config = dict(
    num_hidden_layers=15,
    hidden_size=512,
    num_attention_heads=8,
    num_key_value_heads=1,
    head_dim=64,
    intermediate_size=1536,
    vocab_size=16384,
    hidden_act='quick_gelu',
    norm='layernorm',
    norm_place='pre',
    norm_eps=1e-05,
    positions='rope',
    rope_theta=16600.0,
    rope_fraction=1.0,
    qk_norm=False,
    attn_scale=0.125,
    bias='none',
    tie_word_embeddings=True,
    parallel_block=True,
    init='normal',
    init_std_qkv=0.0299,
    init_std_o=0.0,
    init_std_up=0.0299,
    init_std_down=0.0,
    optimizer='muon_variant',
    learning_rate=0.00697,
    lr_mult_o=2.0,
    beta1=0.93,
    lr_head=0.00907,
    max_grad_norm=2.0,
    warmup_steps=200,
    schedule='wsd',
    decay_fraction=0.685,
    decay_shape='linear',
    final_lr_fraction=0.0,
    batch_tokens=262144,
    max_seq_len=1024,
    doc_mask=True,
    train_tokens=1579000000,
    max_steps=6024,
    dataset='wikipedia_en',
)
MLP neurons of a small language model. Each row is named by its layer, matrix (up: input weights) and neuron, and shows model dimensions 341-468. Each number is 128 + 24 x the weight over its row's rms, rounded and kept within 0 to 255. Numbers have three digits each.
A block is one neuron, or neurons of one layer that tend to fire together. After each block is what it responds to, as a language model described it from the Wikipedia text at the highest values.

L5.up79:136149161161130104107090138131116097130104096086114113126184143153159091129129160121115115092115174103110147152140128153158140091102170157180110093083121108110105142159129137154135107142134155108103125148150110210085143093088125140134071085124094078126104167112109100131097125130131122186127106124086106141136140124111107100100149129118130095114139142128158140154140183178141092115186
L5.up590:114115147105116162128129161126123123124117157140121136117098116129142117139145145140143138152164089129113110110104085096123090111165189121178103146139184131120092152128137088119159119177166125097115157117142120129131142131114138173138131137146091075139113108129128141158130109107129152140126140116150106188114137142131103133152143153117126155144107137116134155132174183096133150129152
L5.up879:133140121105142114170175103116148070174074139097122162139127138118097147135110166157137140116179132114148080094109124177160082129126163166103103148150116107141135176131101126151137142094107107145159121129125094116122156152112078088165144138153094101130115146081117173099167070116121123142111151107144113131115132126121145148143134145127144149156139135081121169152158136116155136159115
L5.up937:098096165119142122131181133124067125142142130132134147189113143114128138124129128113151076095167098114114186163114130091140150142144148128146113149149121106184113101172115129121118084137128136132109129114151157143141131124153098129109151082123141135170072117126158149120149097097137158125112115150152098082127162134089145161076128107143128085175126122113145132152146159127114119107143
Relative clause openers. Relative pronouns which, who and that opening a clause right after a noun, often after a comma, e.g. "footballer who plays", "rockets that were".

L7.up1468:130134104148075128110076066174087103120108178129117105121163106162164173106144124144172138157188104132108119082159174169104101092113145111131114136129140097132090121124119113127153080132118095167183130146129149139138110152119125123117113140153121113143096157181130147145180136140131142090104122135124103157176142102131116080112158150114107135163093114124105151127152144178145128140147
Numeric cells in tables. Single digits, mostly 1, that open a number or fill a cell in tables and semicolon stat lists, e.g. 1,556,424, 1st, 11th; occasionally mid-word fragments.

L5.up968:123118112138149121122144142131158102123105157125111141144140124129117138113147106121116181098146115117110162112144145138126131137139141146152152108120103136109204114148124112139123094144143086180149108151124114134147116155099141134152156104128142090115109084180082095147105129138151122126112111127153137157173144097109123144119108119136122137122186131077152131090119151147126110076081
L5.up1309:116134123174110135123117115150157082128105086151155142133111079118134149113121130149136097140154144134128072112165139089131096110116147093160138115150138116183113138165146112148112109136108128185096121151126157121153139135122101131150109170167133108114112127112147135113128157094146110155123106124119135138149143113142123127170163135147139140113161133134144102127129129171160107122130
L5.up1454:112114103133123141118144095120090138119109161146126148127128125135090130084097099159118127129123117126146109112148160153117139148119120090129087124156126167149065155124160117109126127146158121154118103151152139117130124145148131155173117160125118073155121135146137083153125122150114167120154098120105082150132067151117156141125118100119106172110178150097124101154161131116108143110134
L5.up1531:136143093100088108119131105110131118112080129142121123115159111147126141116111073151171173126135131122116142129131157163108116128124104118173118128129121097157125143146156115142089138173146113107080098129096096147160189119173132113135124149138108118101134163109142141209159100140108124149108118114111147131133137137154059147135131143138134151119103130103111085152153140144127119106141
Table cell openings. First token of a cell in wiki tables or semicolon lists, mostly digits (0 in 0–0 scores, 1 in 1.7) or capital M/N (Mostly, M107).

L5.up517:107169172067129131119142148065162119129116141103118186135194127111162132109139182114133093132138113121137103128123159143158116112143090101084122093131141134138135131118155165120120105117119130141163156083134111154157194158136173118143087106148124118141138140089128143128142149136101086100132111112114141126148136135104096100136165132148118158145129150148149114132130139100174117142087
L5.up652:123163097097070111098212133107107137171124150114135113140119087115145137085096122059088104122132106070101119132135168105164143142129130126103094069163170103147148136123134127139098106134113114156111134111173118143131160118182129123156125143108112135102111145099152126136120146154171100147168064122116167112157157153103167147142121148162140132163151100149091126149138148126131099142142
L5.up660:128127130164130108148127099144110117166144115149118102100153151154135097141142150129114106147109124141099098153064122193100142099117106167059115146131120150107125077091133142168187126108136153165146135083148137151123122159124170081117109091141134114072077090080102125137088121125107138121116151129135123116126171180156141111122080131131159125131141131162128167172173130155163108133167
L5.up737:116099137146142130159152124104175120113108191100122101103147119146113131090124122140090118117125094115119147087134122122148071166151088170096157114102168125116107146116148138072141155130146102132112153131153104116113133111103155173188129145142107088134118147121126121109128122093139091122086154088101125131155141120133157159111140151176099155141105166148116099118131133151158126162128
Mid-string fragment continuation. Digits or word pieces in the middle of unpredictable strings, like coordinate decimals (77.60|4), chemical IDs and codes, and rare names (Pick|wick, Brat|sig|ovo).

L5.up188:146150132201121123121157138093084125113140136145072152094181110125169099149135130109157127112140138173162148139140107135144186107175144094135141128107104128169109113112097134095121092147152144133105102121127154159122147123136113107122160104104154130090099133126118094124052099066132127128144148175148106100138148159111107128112107119105141179155143098102163131159102158115135129155137
L5.up719:174129122148162085137134118077136101118089207137139096186177098137134127131117133121135146133130122129141131149151088124107120089133148161104132144104141156128137126117119127133101150118139158076138109130169125125127114083148137132126100117137133135139107141112163137085160168135127100116187163122089130064126116157114116113115141172125183168127123109125147133137102087161136109154164
L5.up1039:130146093101122136116134127127142098159069131151114157137119144092137123152161109120134105133095139123135152146145152128167151128128136121145137153148145147095119077141097117122108134092126132167134109119103150129146129086133129132151142147125108141127136150138185139129113135124127112163087100152145155123129104127110121097146099099116136182080159069142096133151152099135090118128174
L5.up1158:123141130111110121146130164130143130121109158129109144111087128098167136113147147145140126114097142099178142211154137128159165102133121117144156103173083131148100143146095138159110127105182146141138115096137111138156106096141130067157144112169154124130125151121140128148102137117133109123147116152119139094117076160130118098149051117079129129118150115128064156186163130121134138156104
Quantity words before counted nouns. Number and quantity words right before the noun they count, such as few weeks, eight million, 40 years, six columns; also numbers in table cells and score dashes.

L7.up319:154138126147121127117111165140162114100109095103099098137152121128151146176123135155133145094142176159152129126141101114118163149118165148149131099129134107189119161151117165136114102131136111140094135151119111155116135148129150109138102118140144159100112146139137157112142137090188131149143112180096095116105091168122091083111111111144143125127091099130130119118101143143147145142129
Slot before a verb. Words that come directly before a main verb, chiefly infinitive "to" after verbs like sought, hoped, chose, also relative who/which, modals (would), and adverbs like also, then.

L6.up735:110115139165089158126126128105158083116115130136103119139125143127105138133090108118124122136167144128180124128122167138130127122130107090160120149140092103158097110137146126149111193143125137126123164128139133100125144109112125141147093098119105145149095099175111092153112146119121097168078088132066127103167099093190107150140090153116135122142143128131070135116127121147092151105143
L6.up822:165167066088091153170079123140148100106124125125149145101103113108127143116071139123131138144081149164091088127143179119116115130178158098177098129109135105136091125137119121159121115125086135181097090118091116140107129128162120107079143152140121139119103103142160138135139107144154132123093113100092141117154180124127137139119102084154108128151101090118107174157161088140106100100125
L6.up876:103115114167114130115116133129162108128164144130106134121124127141154125139118083085152167123138135135124170144122135100132107130098142120130148147110116097123098155149143077113148170119125071110098148105122161150117165130128124109127103107116143095103174109095099148098129120103142134110138140127149111121123121156149128155182170127114092120110135165105144125096087110124158123144118
L6.up1460:098096107133120162103125111149107105146107144138135130150130164143161153063076137105126142148122112096149111153150113111119127141150139139152100136099110160114082155179164110147136171101124122126085134130102156090144143122058112080119125117073130165141094138134127081129109166133150077144092084102121103183153104105149096135151119149135127159114127132170118122165156131139127128097131
Zero digits in tables. The digit 0 as a number or numeral piece in sports statistics tables and score lists, e.g. "| 0+0 |", "2–0;", decades like 1960s.

L7.up28:121088149178127095127155175133148124153130123128103138140167130123119110118140172143119117146120133140112108159091096137095125138146187125128145132149116114151148151137132098100137116133109100169183117130162124136104091101166122113140121156161129131112120144144131124164114138116127099146081101103129112127130146157118104121126155102124167102100145126129102138110132129139133121131135
End of proper names. Final token or word piece closing a proper name or title, mostly surnames in tables, lists and rosters (Gilchr-ist, Under-wood, Ch-o), usually before |, ( or and.

L6.up385:161107107146125136075117172142124128156139115108112123153143078134149153128107150144106151111136127134124107116127151128108114143170167146143140103149142112149109125145120161130131121144122096168132156094156097136181158122169118109170115120122166138146161187120101121094143180091101137123135091144090114121120137124125176164117125138129130107114177160110109143143148155093148151132117
L6.up549:120129133146130148134142125126111145137141104154126111188137174150153109060112126114133121110104126132102092150139134118096172148135158140134117066134139170159183166127105121094105107142134081132108105135149130165138154154105142156131115102098122127112165067083110137130143131120104119169155133137137145142157121120125125120148151137062117091146093112103159096099145162125088119111149
L6.up637:155144129144126099087137171172128123163126148123123083120151151130141137115145131125095128151103162143120144162152147100133105121155158141104149148157130146116110153124172129089166116118090117148131122114145102168129150119136177147146130149140159124096097147097131189124099128069106138137118163140126139136108130151148134133153143131130172116120146135136133091123157148095129181162119
L6.up1082:129101154161119105154128138112146105139128110082120157133181138130102137157106112103118114131153154154106088153136124144095121107125126161112128101109144094112089145167162113118115130150099164128096141110144117110134115114118167123133134161122158119108088158115116107065122179093104143218107128097157141108145136121165097119124132134171163146125138168148132115132131130123137143144136
Final piece of names. Word-final subword pieces that complete a proper name (surname, place, brand), often before a table bar, bracket or "was", e.g. Rand-le, Op-el, Bradsh-aw.

L7.up950:153071100106128135159133169093159160120112110121093122124104146090157136153115129141102063112126121123145155122160137152108103140124133147079098108121166172110084090161121123116106143163149110109079075081135090163128113083105097154140133135139163065141080124090129125146117099144146119110135125092118152103139130129120142111128131113096137136134105146125122130165119128139129097173104
Indefinite article and quantifiers. The article a (sometimes an) opening a noun phrase after a verb or preposition, plus numbers or quantity words before a noun, e.g. a, five, million.

L5.up289:138166090114125160133121154161161151105133172145131126120126129133104086174144111147106146146149115155161148118132114169113091157125148150148118134162129127116134114127113140102150107161118142167106146105123146116164176119101101112109109119124139157088116126118127116110116124098091114133098153138097097107126133150154104164120124117187156146108127127081130078157130142112180155144091
L5.up730:119167117120092139142148171120130148155138128119174105078132155134120129141142125123129134171158148148139140116088145120116171108130103074186175156104106141144091076132145152087140112112145158161079151127135110138153140164136122154124104120107133125148109105087157125146085119123110136181139134125117141133115153094137118130110146132151130115111096150136146101117193126119070105122130
L5.up1067:133126121139152125154151166163115138199140135161114091131170131115128140100157156121115113157141109126105106145160151176146092129141198136135122115093133134144133127123110138117172157116144080135112129144113101116106091076145131139150111119133136147144130129082125156102128148123107128097149162095095161146131135131150151124156157120136139136142098140163109143111133164074115166118133
L5.up1093:131172133142098152122140138121167123127158120097139127156150155159139115136131146146137134137118114084111119115137130171139119141136187124118117153120138187137117153117117150122124128122155116079143141104109125130115149130109110099165109159141116144139155118110122134135113119097166115155137169141118108127132086118130112150147109159135108135165146134110165067130130111107183126142109
Proper-name final pieces. Last word piece ending a multi-token proper name, mostly surnames and place names, often in tables or credit lists (Pear-ce, Portno-y, Arund-el).